MLP neurons of a small language model. Each row is named by its layer, matrix (gate and up: input weights; down: output weights) and neuron, and shows model dimensions 48-175. Each number is 128 + 32 x the weight over its row's rms, rounded and kept within 0 to 255. Numbers have three digits each. A neuron's up and down rows have the sign that makes its largest values positive.
After each neuron's rows, "fires on" lists the tokens most often at its 100 highest values on Wikipedia text that the model never trained on; "fires after" lists the tokens most often just before its 100 highest values on Wikipedia text that the model never trained on.

L5.gate217:153104205157100151142086124149170127162091164190160154157110143148092155129167117103126137132112091163110133143123155142136081142133150063104094050166084138127177148155123136173084146135105106135101123091121172130125124126142073160094189176125129084156107133124117159156088121132127114154088154182169114116113158106119161150123139094074123152185109170181159116073132136168097129127106
L5.up217:150143122088086115134146099134155097104143172141161052104114154104132159168124107153214163144168108089103107159179165101100146136096136131139127174138144136118164138178175152142199102169163094048146056079093184142125099125135122078114105125085190135147056147107157069163146161081069121099114179139109142128165181161142087106202079150133118154095159145151084152093139132152112171153143
L5.down217:200080141134102076141160087103164112104176105162113158105138128148122151102160159147130109109115173111152135197167131139165111114128157131126118130171103129072183103110174151149136127139121076113135076088114142091103135138077122080120154135108138101159125146121131127174181191125169114158103255194153135153145152137103094116112116151111136135150106120136131136053142144147094138169065
fires on: "e", "en", "d", " ==", "ad", " ==="
fires after: " "

L4.gate8:146108116122073132114102133119156126143179088115125144144108079108119145127184116143133117142128160101168125105133109143110145124081084113074119152138151137144168179134091107163118116060084124146171128080106106135188103129181056129213077103110176125143090143099120120135165089127116121217109169126120142129100119154078162098106155113100149194181059107136083189137118115074099122160110
L4.up8:167176111174069131147154178126128146185121175166111146120109087031111151161136140126081097200183127138148167151115129150137102167096114137016129156148149099111131161146102108167093117082124172083148089104081141119109099102137097168109171114132109109119153161123136156083155176088094064148142104117131054103140112164109141110127132100195198118182085136166092145087116115123150173114149
L4.down8:070124106107151146094116134101128102100109091109151159144061173168126155125108179164159126103109151080132192126142135138171121144070152158120165109176095169072158135164182160101124120145130147162141089117125142135172099106188129092198087123168091109127127149200183194127234178148138150162176148180109167116123096123165114155104143111070078146131110143099162140205112085132109116183058
fires on: "e", "al", "am", "o", "d"
fires after: " "

L8.gate138:128111125182137120144134089093154137162139045161144105126173088103139102092138116175064090106164116159138156185175143122094092083098118190168153125155099139139103151112080042146136076106092140085167153136089108144155114093145091162167099128097118098104109136137175122138125107104140193116103114137127089145132127100127239070171118163124118158151129109209040119097155119058088141136097
L8.up138:157155122130093101150112140147108144183113125085165086153151146047145126144120146085120131136148103046131120122120117128126139097122105157137082111083151193082158147166119098186111123158154060119114150143125138136160179125122114137091138141143062157072160139137141104128193101181135044136077117108108089111132135104141158121096121150145134163101102135127133140116099166166128139154121
L8.down138:130120105157081137093084034104123082180133134139200203171125153110163090088173184111118179060105216157156174102132107115123116071133142169127084090144129173121075180139029139126148128087132125129160107107113123133126111128168137154116144119155152118159115121115139187131132165188164098102128134070142109101127163122154079129091124098165163151157117098170088145122224077109125107143118
fires on: "=="
fires after: "\n"

L8.gate236:153116090087191169152144147165079133121111148122159124137087133074116160101087050090135162156175038113115185139150170135134130099149124113117183135088094115095141150095168128160117115095142141094157163118084071124109078145132146154139190103104150193117137116122080124111151079060134131133146162076140122118158152162117130147143081123201137171113060106074142126125129088167167130129057
L8.up236:088127109123104161070112109107091107080123157080096079195078149153176085146136097078172118162139143109128100131078163104155169112153140159095188120135091066171174090130169113113062088154099134117127173067096121124153118087154132182145133079129157110111159193168143139111172165110093162151138096077121193142157137149158113134100103152134165118137076155146160133124118101101173121074160
L8.down236:131156206074070113138122069069154120115115155139110173135164084121137138149169146143128201129153095163068067091151117139131097121093139092141149102122121133090139132113118133112171139139088109125119117170129102148113077130115146124103146126127112182161097113135105088096121142141079135120137166140124143141045128130112122085071082139135062146065164154183073113142178110163089142187155
fires on: "3", "0", "2", "4", "5", "8"
fires after: "0", "4", "5", "3", "6", "9"

L5.gate375:198155080149130142128115204106117104117112114106102151115141079115131126145143106130185182143140160082052145128092138120160097131150083110172152107073115104152096120135141109092059126154136101141127145111170110118160121067186106134152181101154131075178136145101183084143129124135123148176179108044187152099111089176163100094148145187101182143060169129132117095100093090068155096116092
L5.up375:120162121174114169154181171173131081149098121144114149173137136117114141080090137162143120120212101161149150098060127094148117149080142137160152130122166099085111072124109156092124095123086132182138096116125128138148054090087203148147180101141170088167170133137145115111086102109132145150204141168168122127135120131109116112162129142124121139119126114105128100076150185093164063070123
L5.down375:158149163108135090126141077197188192097125121137119112124092160106128113109094149125096147152130116155146166128144120142109103118154142133107127142179164164128142144101097097122133108081085147186097118099163156124173096098114121052085116144092123160125135117137098137133146090135085160113139177122128130107127135089115149165140069100126075104124065165166128145255114071147091132154128
fires on: "5", "8", "u", "6", "I", "7"
fires after: "9", "5", "°", "7", "cal", "0"

L11.gate224:133130118166133107184083110079147110099116109148139067155072125097101132156154141134085181147074158083114124132106148127146183117123091067132180137135137099144124125107121121106119134133114163143154176023184118054195129145095161168185135109163149079141125083105150109121081129103134133103103087097161141157112080118157164161157106155097110157129158166135161092098121111124167126110087
L11.up224:125132175135104126143144125168122130142091115197102109148087131161087151123170179178126145172123119117143065080146091156174171058096125114166163162134133116111068107146131064107099102109124147121136165061127088074182144137119144137171100119145158164124131101136109102140146080116183112099125104105104128150064128150162110117159125114123122086095099175069110124064168077124125117151113
L11.down224:121134168129116138130199118141135131177121122143177190136157094182169118133109126164179096060170108143156142192161095129085094114126179166173153162108108117109117157111109123115127092068145133159129133159117102149080137155104057090094151170080093136120118126171144106121124163132167086142104142183115067102173165165087136093070160139115135111142084144147089176179120075117125141181124
fires on: "|", " |"
fires after: "\n", " Year", "."

L11.gate398:141140125148168115118064155134121115102132085129108152103074179098146136192100173149097162155149122154187116146053090095141118134136144075139185128201092083160127131102081125079105117108078116143120158077145112113152110121126139168129154183142131165143105096110188108093091198098125114144146057107175090116125136150085181115143136125130146203153137167140109113100161110114146095110065
L11.up398:116171135108068135093102176121136141103107111144210115039110126110125105112127188164151143124134213204080132100080120159099096136112172136147173162155137185158135171175089126104139126139115126123153122118106074137146164108106150115108115136087151191086089113127116100111109158086125089112165145167117136119071136124075119071115128118111144154120120128129077178070141080108129083155093
L11.down398:123087147137094171117126172149118165172121157115162092131149108117159175057114110172173133120153161189111148097189112140123181166127117080166097048156182138141134123102180193105073180136169115097157099136105102144113108102103135095107063136129122143121135140129099096135080086089104190104140150135130165164145128145129084118180141081117129128086167068116148129190129093147167142087172
fires on: "1", "2", "8", "9", "6", "0"
fires after: " ", "1", "2"

L5.gate407:127127168213184170164127136043153125121113088164142140187128109101144135188142141128146146131183077140175146120066095063129167088106096143117145133159099137156057143133078105171151121090113176117091152120140121148123070078091132159145163183117064171120130107067121121164165120116104072132132101137169111103103138069158157179150167146136128132153079163139119083112114104116087115132098
L5.up407:125094122088066112120099064104143087136111161080123079156112072047154113081166092128133151160149145150116178132137133162150131134148172132125154163107100181103121157177110082160118120144114121102132198100043154150162188107127131201160135149119148119112147146142058123102135154184153132112130120119132097090081113088098100111138170074145129232146120135120134162176096112126126089087131
L5.down407:146146135133120187118083144156149130159064110174142113123133165088155147189174094107105064071133085144106151105089162121160186144146087161167136119105109089103173147104084097126120159118100076135163121103119160149187151147118120172151113074080150190174160122137133106180119142143109115130122094144169127091111131141176097170160087082124088134142122121125117113000140094109137147126150
fires on: "==", "0", "9", "2"
fires after: "\n", "2", "9", " ", "0", "1"

L8.gate164:103169108128070090148131106113132093114128096076089152093157094105101060093119137119134148065122119090151116137184132100106153171137100098102127134112144141139079084095128205080152115142115095155098121144164118112169140090093164154116089131106119150208149154155075137121098160137088079135073107166144183145118129046167096128065207135142140099118161167231112135131148129110146124121077
L8.up164:111136107140091154081115115166114167137117128123065121153135140154117053098097123163118167125168099110166165136172116117141160114146157087130092133126110164103128095112128178144053127095112188099115148144158177107157109102184113104167132115161185166113080062126121158149175140164180094148090088140105156128126065116119081078124166079175054077127097141135099153161119191111120144149114
L8.down164:119163108143160129100131139111164099103096134109124146076149044114166105202121077113148106164127114114167104061089141140104136170124154129129122165149160121150114149141152159121137192113134103092163061136094120137107133087140155104133073173154185112143093143144085056098115152043121118102177122089149073128103129135160132108101147217161129103119097149147162145189121185105215128125144
fires on: "9", "0", "ly", "li", "ga", "e"
fires after: "1", "2", " ", "9", " O", "N"

L3.gate13:171177119162137182110167159089138109183157133164100100132144118082123146103216124098117084096150175186104120167059143144113121143134086129135140073167085124121106139141083136125093084036136160117148162132103174103107142137153184149179099120077144106123134148135117176108092160135135103135173099192144163090116111105102177168158179169100126167101140202108119135115161125079135127136155
L3.up13:136170219166088154124127182110197095131099124146160149115160119132103168123118141125186098188133161108150182123133087094080164153139113145098156108143090144104131116122109192170068145124129098155135127144094145116118138110130165136150145120161084162137128112181110181113188130160127097127096090140107115122142131097148095153204167084132205149170146111099134110125135122123134140119176
L3.down13:102175067157140132179115133141084133120165162111132152138125135080099177160173141119127119157117118127103163162126158116142145119074094114144177138149194123087113131160078132172094080083150116166164078116157108141076206140158156094149094075138124132152089145177127140109152125124110109147092158109143108070125155118130153152176154136094161148108163125122082159138120230118151160108150
fires on: "Part", "8", "3", " UTC", " Pri"
fires after: "1", " \"", "\n", ":", "%"

L10.gate387:099095122125110167145142082086097082122102083145141143134091072066148121092110120123103173157158105116115202142090119101138116156079078101103152103169146075124153112054086133242142129141069106102119172142119186123132118123153093176153197097137148080090178137082095109093135171136141130134111065147184092114152139133122148118140159127145129161122195133113147037140157170120110171107159
L10.up387:140090129171104150143174071162145104183116072102127110126127139107143092051083118137113061125184110185121128098087079137118135124100085158134094168168088157125115070147089088177096093157117137163122147127073099154114116126111083124152131104138136102141204149109127133107189132086200136085086156192121118124123121114128119152147118115121174130108107111083047118168152124107121136154173
L10.down387:145123116146117137073220117113118072146088124090104159097173097118114167165120102100190110147120133127151144063146125160091101127111191153149112177140171103145032150154125124113198100124126107120119144164058111130105149084099122187114125087127146155118125128149128131178177051109131112125152166141145107183121175110145106130156125117125127076122153130160072162152161128132131177143055
fires on: "0", "5", "Notable"
fires after: "0", "5", "2", " ", "8", "3"

L10.gate20:145107155152096198137142171099142084087144080163140096115192154134195122091123148188123136165138153150129172129113113123137111083093114159050186127160094092140223081064137102086058082139070136163123131166117123177169123104135131124124152082138130112195154159133114122178125106111099155173145163178107118135110191121103114134144100108086153142110157057152117122121105158052149123053154
L10.up20:069117153099137157129145128182137140138150141158099111109166128119094077113154151132148119146159173130087181137156074156144068162110166114069106112172110099089179152089119079134137118146141115149183159130111099126162137151132100124097165113093125147146111128124143122180102143107141078132125128159155131033106146138130043132142103152126155072132199119151138122124228113197099030066093
L10.down20:121129162105178152122115166161161118113120136156131160113152082133088135092124078120109102113123142161193160106212115112071216099151157097087173160095147106082159130087149095148096141210130097152107113140143131118051095123182140089118145106174101103152181106123171085069109170156102105127081182156126135119154112135107115086142146128130093115186128128103126159202185139119149107060146
fires on: "1", "7", "8", "5", "min", "3"
fires after: "9", "0", " C"

L5.gate477:103181125163169162122096092139131104090120123141141080121129134073106172155138138127152069055101120121178120119109126102125140137056131183183170126119167078115112149133158092123087101160134134102152167172145185169113110147167084135145140166093147094119098114126125094145152160105138144163097158100152137103146115131105208088160146177204072124103156144134166157096069101079083167122135
L5.up477:125130171144072199128066094159093171153119138146121123093144082117070176173154196102133132118133112145139140156135126135123153103072147110100165126088154138102129151094129139164139128079079127100120135114142160177149089132175091136153104115114099137094158063114048119104152146126118119100112093189134097127136095079179165163084186080089144147140139102145068155108101137106110136107180
L5.down477:182087117150092161119108078171134062150074063159109156125145136116137131156138145137124152112133106091117125104123171103165128142171137148162126111118125066115095163129101083122158090141129114134099091158165134158057169178109100091129130122069116161154123129133141124156145126096170124157127161174071076201108131168138128141127050153149117065093130107090130153050065115140136111123146
fires on: "===", "=", "===="
fires after: "\n"

L10.gate441:127128132164113100153143141101107066077137131133107082157127142100123110116160088082148141099128176145139133147152177117136160174106157096089180106149134094166105190146219114144097093205055132149078147177113153063148100089130095149147165120122126086161083154150160154131097116171115143119050123115135146070178141113098193115100179156102115119103183120147062168092174098141124201182150
L10.up441:131165103110084101144181134161078156105140054101100135102089151122179180153111137129147114152156181132122192162056118112151152126191126144125127117141135144178104117140131142093148096144134102146191140088140136113104136107101090108174135144143160170132185067100149099109123181080088163131092027145105123135145102164179215092100062125170155141126101169135132109167150200105112119146145
L10.down441:155171108169193081148150163160118060110170100108134137075159153171167179112112102111117096072176158156151156097101137163144117121161152111156078126132091139144131137112092100093104103135116068177083125152110117118169085123152119208158150111152098116148109108187143092099105133159145195183151080088154140115129127123081173122133138133161104094145164101130110101222108150140101212185128
fires on: "1", "2", "3", "0"
fires after: " ", "1", "2", "3"

L6.gate509:155139101195167139097137143109152053124108127178106087132118186110143166146115134086124109178141193153163169162139121086132100158194135112124108103161132081159130172143097107097170074070141086141079127141150140073171106161091179149193106135105119144158155113182122133135146143155142101137137134133166152130147067154213113086179114139138175104140190092140100166112093124083190160138177
L6.up509:128089108222142149171098113127142098153104125135125150143179132121155113119122153080097116128154165093138096112149132142197151116102144102146108148096182098082159100132149136187127130125082152167126158207096134094114112125163120097128042113156148169129095155190104129141182126100162146149142122085121100187145094100147046167205120104152109154104126102090188068176118199180107143106131
L6.down509:152148138110184150155125131105113115140161119087128127151144122098173093155150165130099163135212158144185082091108153095120121165125160089127095144116148083198247158150148123094174153141141130136125112063088119154131129162100110128087097152181165177108129141102119135099123072113150123025159152157147134128114147081128098143130142072125128117103142120117141103058111155174198138133086
fires on: "8", "9", " office", "7"
fires after: "1", " In"

L10.gate109:147115126150123123151162157171134119166127062124144183156125147064136103120120054112163132168110106103155135100152179079140154136093116149103127120122144146117145168091141169131130144140080174096130133152117064107180080147135098151089139109068141108173152131111117117025089113107141119115162162108148089110161078175160104141122063204172185136136086105117106128110202123109110165113121
L10.up109:100188103123115099175109113135117152116112130063074130095126129127083117123143159138134080187139070206149074128079119075107076130095135092163119159127095151106075166174195161156151120173105089172110067108125130075129183111148155097142178126102100112122149067117128125066120102170113094183160135134135147159138116128084094131103069137185119130110099044065105144117134109110096191102115
L10.down109:178123136128189077151129147163119154080129096084154139103111083109122098126126112157094098133126095121131116177060104151138167138146148058134122096122143061148078095122110096122114169117113107104140065138097175150095184133173070051152190140127134172127133116131130114111138117145144107180135088155174167122116129166087140103163164075144093140153115116098097087128100110095119145194126
fires on: "0", "6", "5", "7", "8", "4"
fires after: "0", "2", "3", "1", "5", "6"

L10.gate299:118099142140109159139117112122155075132137106139128061086080133143130129149065189106119199156129157115119143157103157164162142120158141121119167153076144067117127144126118154090128128129110155096197159110170144117111085080125112161134162185143082151116114111087144111084171138081135157085100079157094153117098140098100157060129150126117177147067142197113092096133139121151139108073133
L10.up299:151161152154168110128146131106124048059074107117158117094093118129172162075112195095183147127090133113153174083122132131171148140120127174104158111111083121119116149129089175096116078194139126124146165116145089148115042067113127140162151139127149116119104091115135192120128106090098116136112147185093183151106114072045078140166141115138125137162157112119140097141166162096126094140177
L10.down299:084138123109122136164124164151070092145157108172119150123105135093098159110125123086096144154125099144066121147118109144145089116174111138122088169099131104146104146047087130093121139086087136135070144126117201170138113102133178130148120123085096133195186121153125175084087121127122141144142201147084141117076079119122103155136115129102060126171128079133165178195162110161141167129165
fires on: "8", ",", "7"
fires after: "1", "8", "9", "5", "6"

L3.gate477:107173157195098135115118120143134122121168108123087138080050203147108085154165135070127096154192058173148101123109150138142119094124167113158169089114116078138134111170172092129103129105113149142163149117098157113131123142095135163126126148163085101135115101133143127076183174108129130087092124090142073098166205144144150133161109145129119151162096205109166176159076117146133108138152
L3.up477:129141095131179141135146098193171096100158131136137051171180139090139152113129149088185112126160187098072147108106117109142181169138156079116108137073120152115153081072109093144109130129100149121114130153170156188157114118125154128136118096201170098159127129152168109117171135068162172130103100127155027134127092099079116149090117071120110122108111137185159179103104119117114147111143
L3.down477:098128114205132103112090093135142129119146109115097129157150183100126148123089107145118124117086176155104198088090129120114102108156100188150114141164161162088089159124090126114130136131117148151109117080169061086151071154131175115131117120086177153150170134160153149122149110102137076144127253148152104109123142121121150109104099054122044107096119112123139159026129067097163111129122
fires on: "n", "="
fires after: "\n", " Syria", "Croatia", " electro", " Romania", "w"

L8.gate71:140097143113092202196112124145152097106135106199109113106191104134059173146154117117086085093079080106124141187104084121173111167112165098115194165090118115110140165138164176125117084147072061142149115109130141138119138095083196187090165094134154159097140116151107150136100183117047119136104096114103110101075181133167127106095092123104158163160089105155128089087152091109133147077143
L8.up71:137175129062153171110090104135099113067140099126125133127108118134141162118140077090188156075142162087116148137158110223153108065143096141158095097134202110119211142083128164110126170178081153107133122182205122119128099136126133158115157152127128156132081152099136110137112153091078099109114150161164175094152194125169164133067157132055126150087143102175093104095131163112182128134135
L8.down71:157095114099097093102135147126170104100122141135131080136108090165151142146114074131144158118110118078144068094094122121112135136138144157123173104128139119181124150089120151140141109149077112165143174153176080156121119109117165143127090087123104089138169201094072078207162141128145134121134170123124139089122113106101148096106117110066121164080057064110139150246151115156165111125171
fires on: "2", "3", "to", "0", "6", "7"
fires after: ",", "9", " D", "0", "7", "′"

L6.gate504:088141204152070143115141155098143057104138113153139133148115107167175115213128109100148184169112110125105148158129183107162156103129154130119163185208114101142116123191086145065102083132110132110124188160138124126089072171098134157110142104110144164067115082139150123084154164175117125037061108118111108104139143130125131170135036101155164124075170081109129145132142121149131121160096
L6.up504:095103091184111107135132059120071176089090154067076162125131098072165117121140157135144107181113130181119117118168154068116108186175155166119100118086180123104150145147167095123132183126154111062145106114108114137106110183131116162124069103106126167081135084137151122109098129066158114148151100152149107092134082135109197166102160143137091101125075115127137089138161113129140145143143
L6.down504:118127081147162098152087153153062134130071197140126150128081107130131159120105164100162130133137141146134104085143138142126096111087117140134132176129152148105143131086183107096145138091146115115116044142108103125156086105153128071097123146162120142169105135122112099074112055105048118141233115087137121136065158117095138151082163152162061193151116118085104093062097124182124131130120
fires on: "8", "9", "5", "6"
fires after: "1", "2"

L5.gate69:110134178085116168097119113092131125125143162117112091133113166094099175140133149117146093163129157214141105165141149144150136192152109111205113112134130138122202139116190122107185090122137153110187163118108085140173150131150083174182166097159146153099192131098116106161129141120094130116129168121135169141120166146135087131074137174078068192147128103094146129061120076083102158161145
L5.up69:084152137149107138144156118092173138186177061143118181156085112128181150084065160213087144124135123141160185117140178115115151082134114092167104160099116135153110128154159059076118110084133136150095107105103091134120105127091136149127134135065109131140138083106134089098118139167140171139130149142113146108089155156088157106119084180146194113159139125068146105120149171156093101154117
L5.down69:176136212115133148129079128171141131128073098157148091129110134124141065102123089133130078155134142094134140122083090177092123150144134120124146129182078150138150142082064113189177165160104095108140124124160120129128122104150118127111144084129164147099155149110127140145095106125100124110102013124122118109168099151139137116156144179135117135143144101135109150222133127139184180060115
fires on: ".", "-", "ed"
fires after: " No", " Ri", "O", " O", " C", " K"

L5.gate208:149121169135129115157153140101129139121106115179162095115177133105139143171119137140196190101202114168110066157152135139136146139111162113084155155162118089104111145133119120102092130136162170112098143140203098064118078123177037158049165116140124129119154144141138172089164130137092118145096123090166177134120077190166095156077137102129099158095138196157116125100090187102128148162106
L5.up208:127151108124117174137173174131221156159150109121136099042114118085137133144088097124182113180114153170168114147152116159119111155123113157125148137135098124159118123155112109140162144092135148121156104112078078127110105145130105145097102106138138100167135108101133106127042080083134099178080120113109150133097124120153086174083112112129135160138129141143146124136132142186166141110053
L5.down208:118166102161136146130105152144187088160220174132149123082133114154120170083111125085156079132141160179153096086146087132135124114148112104157159166128118156143102137174098139124136112071133137083102105161132128118153154100168120186124185134128093160124154119158150112089087044132179155179109209109220140127127112140140128143136117186129150133114161151158081141237116093128187159121153
fires on: "0", "st", "7", "nd", " m"
fires after: "0", " ", "1", "9", "2"

L4.gate310:138171136147135149091168181130118078158090124111130153143171073071120192126116095128147127102157148170114115157122094132157181124162133159119158137194153177084061183103161146167128143105073131196106147125114142146134118157061101103157122040101122145149181098107159153135147163192123127103089057178129093153085127129077069123117183139098172092122132119142170090140183165115124108099114
L4.up310:124198164128135087091148146155099107128119213085118128162125062152081097145090126146110155107112130135145096166117166045114136181147127189177116130135149084135119152171113082109114109150110124150147161150126116149199124161114107076089054103073181122124113101104131117200086152199166139138115104114129181122127138132108140094137159117129112090117138084088168075166164131132151158143115
L4.down310:171099136203162111152121136144099113107114171204071151110160146135098097149127145095122191127164090109117118036095154143116160105147157136109137115092070128133138120140133089109118091144102125104088051131124151118135124121146179165117119189151143157165116092129089106108132056132119151124164255111151124154126117054116103123140062098123132091150129129151134172062124075137156122085075
fires on: "–", "il", "9", "N", "ign", "AR"
fires after: "1", " O", "2", " S"

L8.gate371:118066143098197129123101161112076109130124129134156117107076175116194121040175126140130134092112093102160156165112122128129113116080148098129121161093172109073156150110116184127079091103110102086118173112159220144086130131105159152114177116065128162161125190136162095122096127072139126096169149062094089170140101155143128126169118147161091176108154131164091082178143119098138123089116
L8.up371:130123113123078117069065121095126161160071089155121110092122127106201117129122149070123153115142124134175196126152145137112115101122119144064130149136132111122083120108143146126097126148110140042118131110078136072120084115072090139125213175123138126131169173136097111118127122110087141104146173082179124148184104121125133161104123146098156150133051092152117085114114094153134173087154
L8.down371:150090141135148154138143120117108128124065121118156129191141156169131097153131087146227172120137095166080074163191075157088126148094120091170127151108171131150097199122110118126149153147136172107189105094140109128146123086108114074154105132146068115166130082118128143145086141108095187100149108108143091133070099184078102097229146152100106101138132147110147095208134145186142153113143
fires on: "3", "9", "6", "0", "5", "1"
fires after: "0", "6", "5", "3", "2", "8"

L4.gate94:147132137143103161110108104130119058118134126167170067135107092121159105110118094135087116137088104142084153115106154068166110112175161157119154122094128097147132140100131146103055078184088099142126171209136096107139085090198138153173105090098099160096089155106147048074127176128133119106156104145147236124077119081153120138149148071145152131171121179161129120140130129126150148113164
L4.up94:096139085133101164158195129166104140131093157152086207176132196127139137102079120078145122169127135123051127161132095151160121164118140147138114099113088107096219093082136119102161162123178135119197163158156121105067183128147130110138144131112117128138159174095140127141142143160078142181089117097113151078101086184145097100136108132101136130128154142139167188124132140090172134132103
L4.down94:114175102140105140096106138152106192146153114097094093143117157133126126091098088061096132133114104135112107167087159180173151169121117074153140189112089088146185123049126122145114130127146096184132196120140152106107131097128126175105099166158094122168144113119100101205141119150115152110098226100119167100170115087129107121096179132111163135156134155139197137000127098103147129089142
fires on: "c", "7", "8", "9", "5"
fires after: "9", " Na", "-"

L11.gate454:116091084088174140150124130088124049127165085129107157075113124123124126099143071138142147121103152092118111119162140137203124109135168113184144114210050106069151154136146106108092119102108156095168135117115143131178090112136084157114079076128148144198113133108199133101099193087094123107101104148105140129101098088108131117145100211105115178163134151123092115103093123142073085153090
L11.up454:106115119102102109155091114159136136192115128102148157157127102100162097109079104159094161112105106088089096087145099091161124151101122160167098112085083127161079099160129125090164133127152102082185147153110122093153181118123118137086131178174149156102072117083135131117160118136178068128047193075131156079178133144140140151086125158122119188195122119122102149153131109166080131189117
L11.down454:077093133174070119152149131125107067172115106162151077132139139093092110104190133097185178112167170124175100118123121143068125127102103139165127115192105129113118088127145082158124080098110166151154144149142072142127097128141118235093145087096098161147134055146162126107126148133181105071134151111133184190104124095163100126123124116096146107151155108088139181083123150100121138084116
fires on: " the", "s", " ", " a"
fires after: " was", " is", "'", " of", " be", " as"

L11.gate321:150172136113158108139099077156116134129123111080155118118131094153097115112104072116123136140135168125145144163077094181107172083155163073074143008150181064161161117113144136187177126135105108124144144164147175138147069127078129118128145148112096137127123094151120114114146172164134142176101145166094126151076077152188095115167170118155169108145124090098099105141127131147105167108076
L11.up321:163145173097187090110126070124128089113096106107100096127145079159156081058062115192122144089186151117177167151171124135088169065153118115135096162135139163139184119096048137155134079171176097111123157123128084167157135117112137146168172105156147101100139139179111117131108136117145156135160102145123087131124126148157188140147119149103157106179164138105147098157102150090092081099154
L11.down321:144118147121162144085196069125150151122130125139121091162126096129119091115098115141171116151165107155182140101152151172162084190170165148119120151138108110099111163105163158134131082164124129128149084125126101138107064135126161075103101137093074129081107108189109194091043097057135125192143204103126115183137096148057153132116099133153094068150165144079187145182117083086135137124088
fires on: "9", "0", "8", "1", "5", " North"
fires after: "9", "0", "8", " in", " "

L5.gate395:163142078125127112063143091169116129166133118128147113169172132070107119130171120094132108135150135112124103159140117060133104133115094167196186087114137158107153187122106133125171066130133090081131150198162122159142150108206131176185139119109143131167080125164106090160154136147096059146123092038156142131062132106140099074162119081112114133100118158120093107109133080094133137071137
L5.up395:143112150046115113058143135124133170161099131168138121059118105097141125082117185125062192030229122103151123170141143086106104115171104119121098124096130137109098140130116103153177128144158130084074097160140116148131171138130163140104107172103135098093124131102098177074175201169103085147134111118144180119114126073169155202107164156155145071117134112151153110158119102121108100092122
L5.down395:172169097100102099172174122132111143201095105147181185143157123068126107126112114121121126117117146074106129046145147117116142121176099109150156120130088115155179162131111183095137112097129105123102099181154124121172158103154124176126153080090154118136145103163085135169137045136144089096114123100153138148088168137140122112127123101124097133133162101139102077000095154153112101124123
fires on: "ri", "2", " well", " medalist", "0"
fires after: "–", " as", " |", "\n", " Sp"

L11.gate55:056125052158122147114090086074148087122096101114054099081140145147057144115162105130156173122059118067083145155091157171192144123130117126135143134120130152166103166120109115138099105177143150122123120139153149119164148094174090116085168081151126092133107085154189185162113126155130149111180101085164107072165114092166131121127108153098128106106084159070128139094111126093184144091106
L11.up55:176106118124139113115126120153071171092158176122130116134150169134111170189168147082105159115084131132117206106133146155173119082119190095199136080165138097139116117137168132132101104131160094142185144064143113118137121139098200137146090131158092116101092117082106121073099175110166074137115129122091088153125117086145140095156156118148182154122180156094082145119134170164141160133172
L11.down55:195113168144159144141119181136106080100155138127125149074132107102186047105135167125101134125166095102166073204114137130156173137149074134137143103136108075148084059175149160123123087098144090141157108164134086115109147183127156221124101138130120081116151143173124146061084134183129174104119172103106142111131131086131129130120107122189116123122129133178132114039139129074121134136165
fires on: " a", "s", "lo", "si"
fires after: " re", " was", " (", " as", " ", " sub"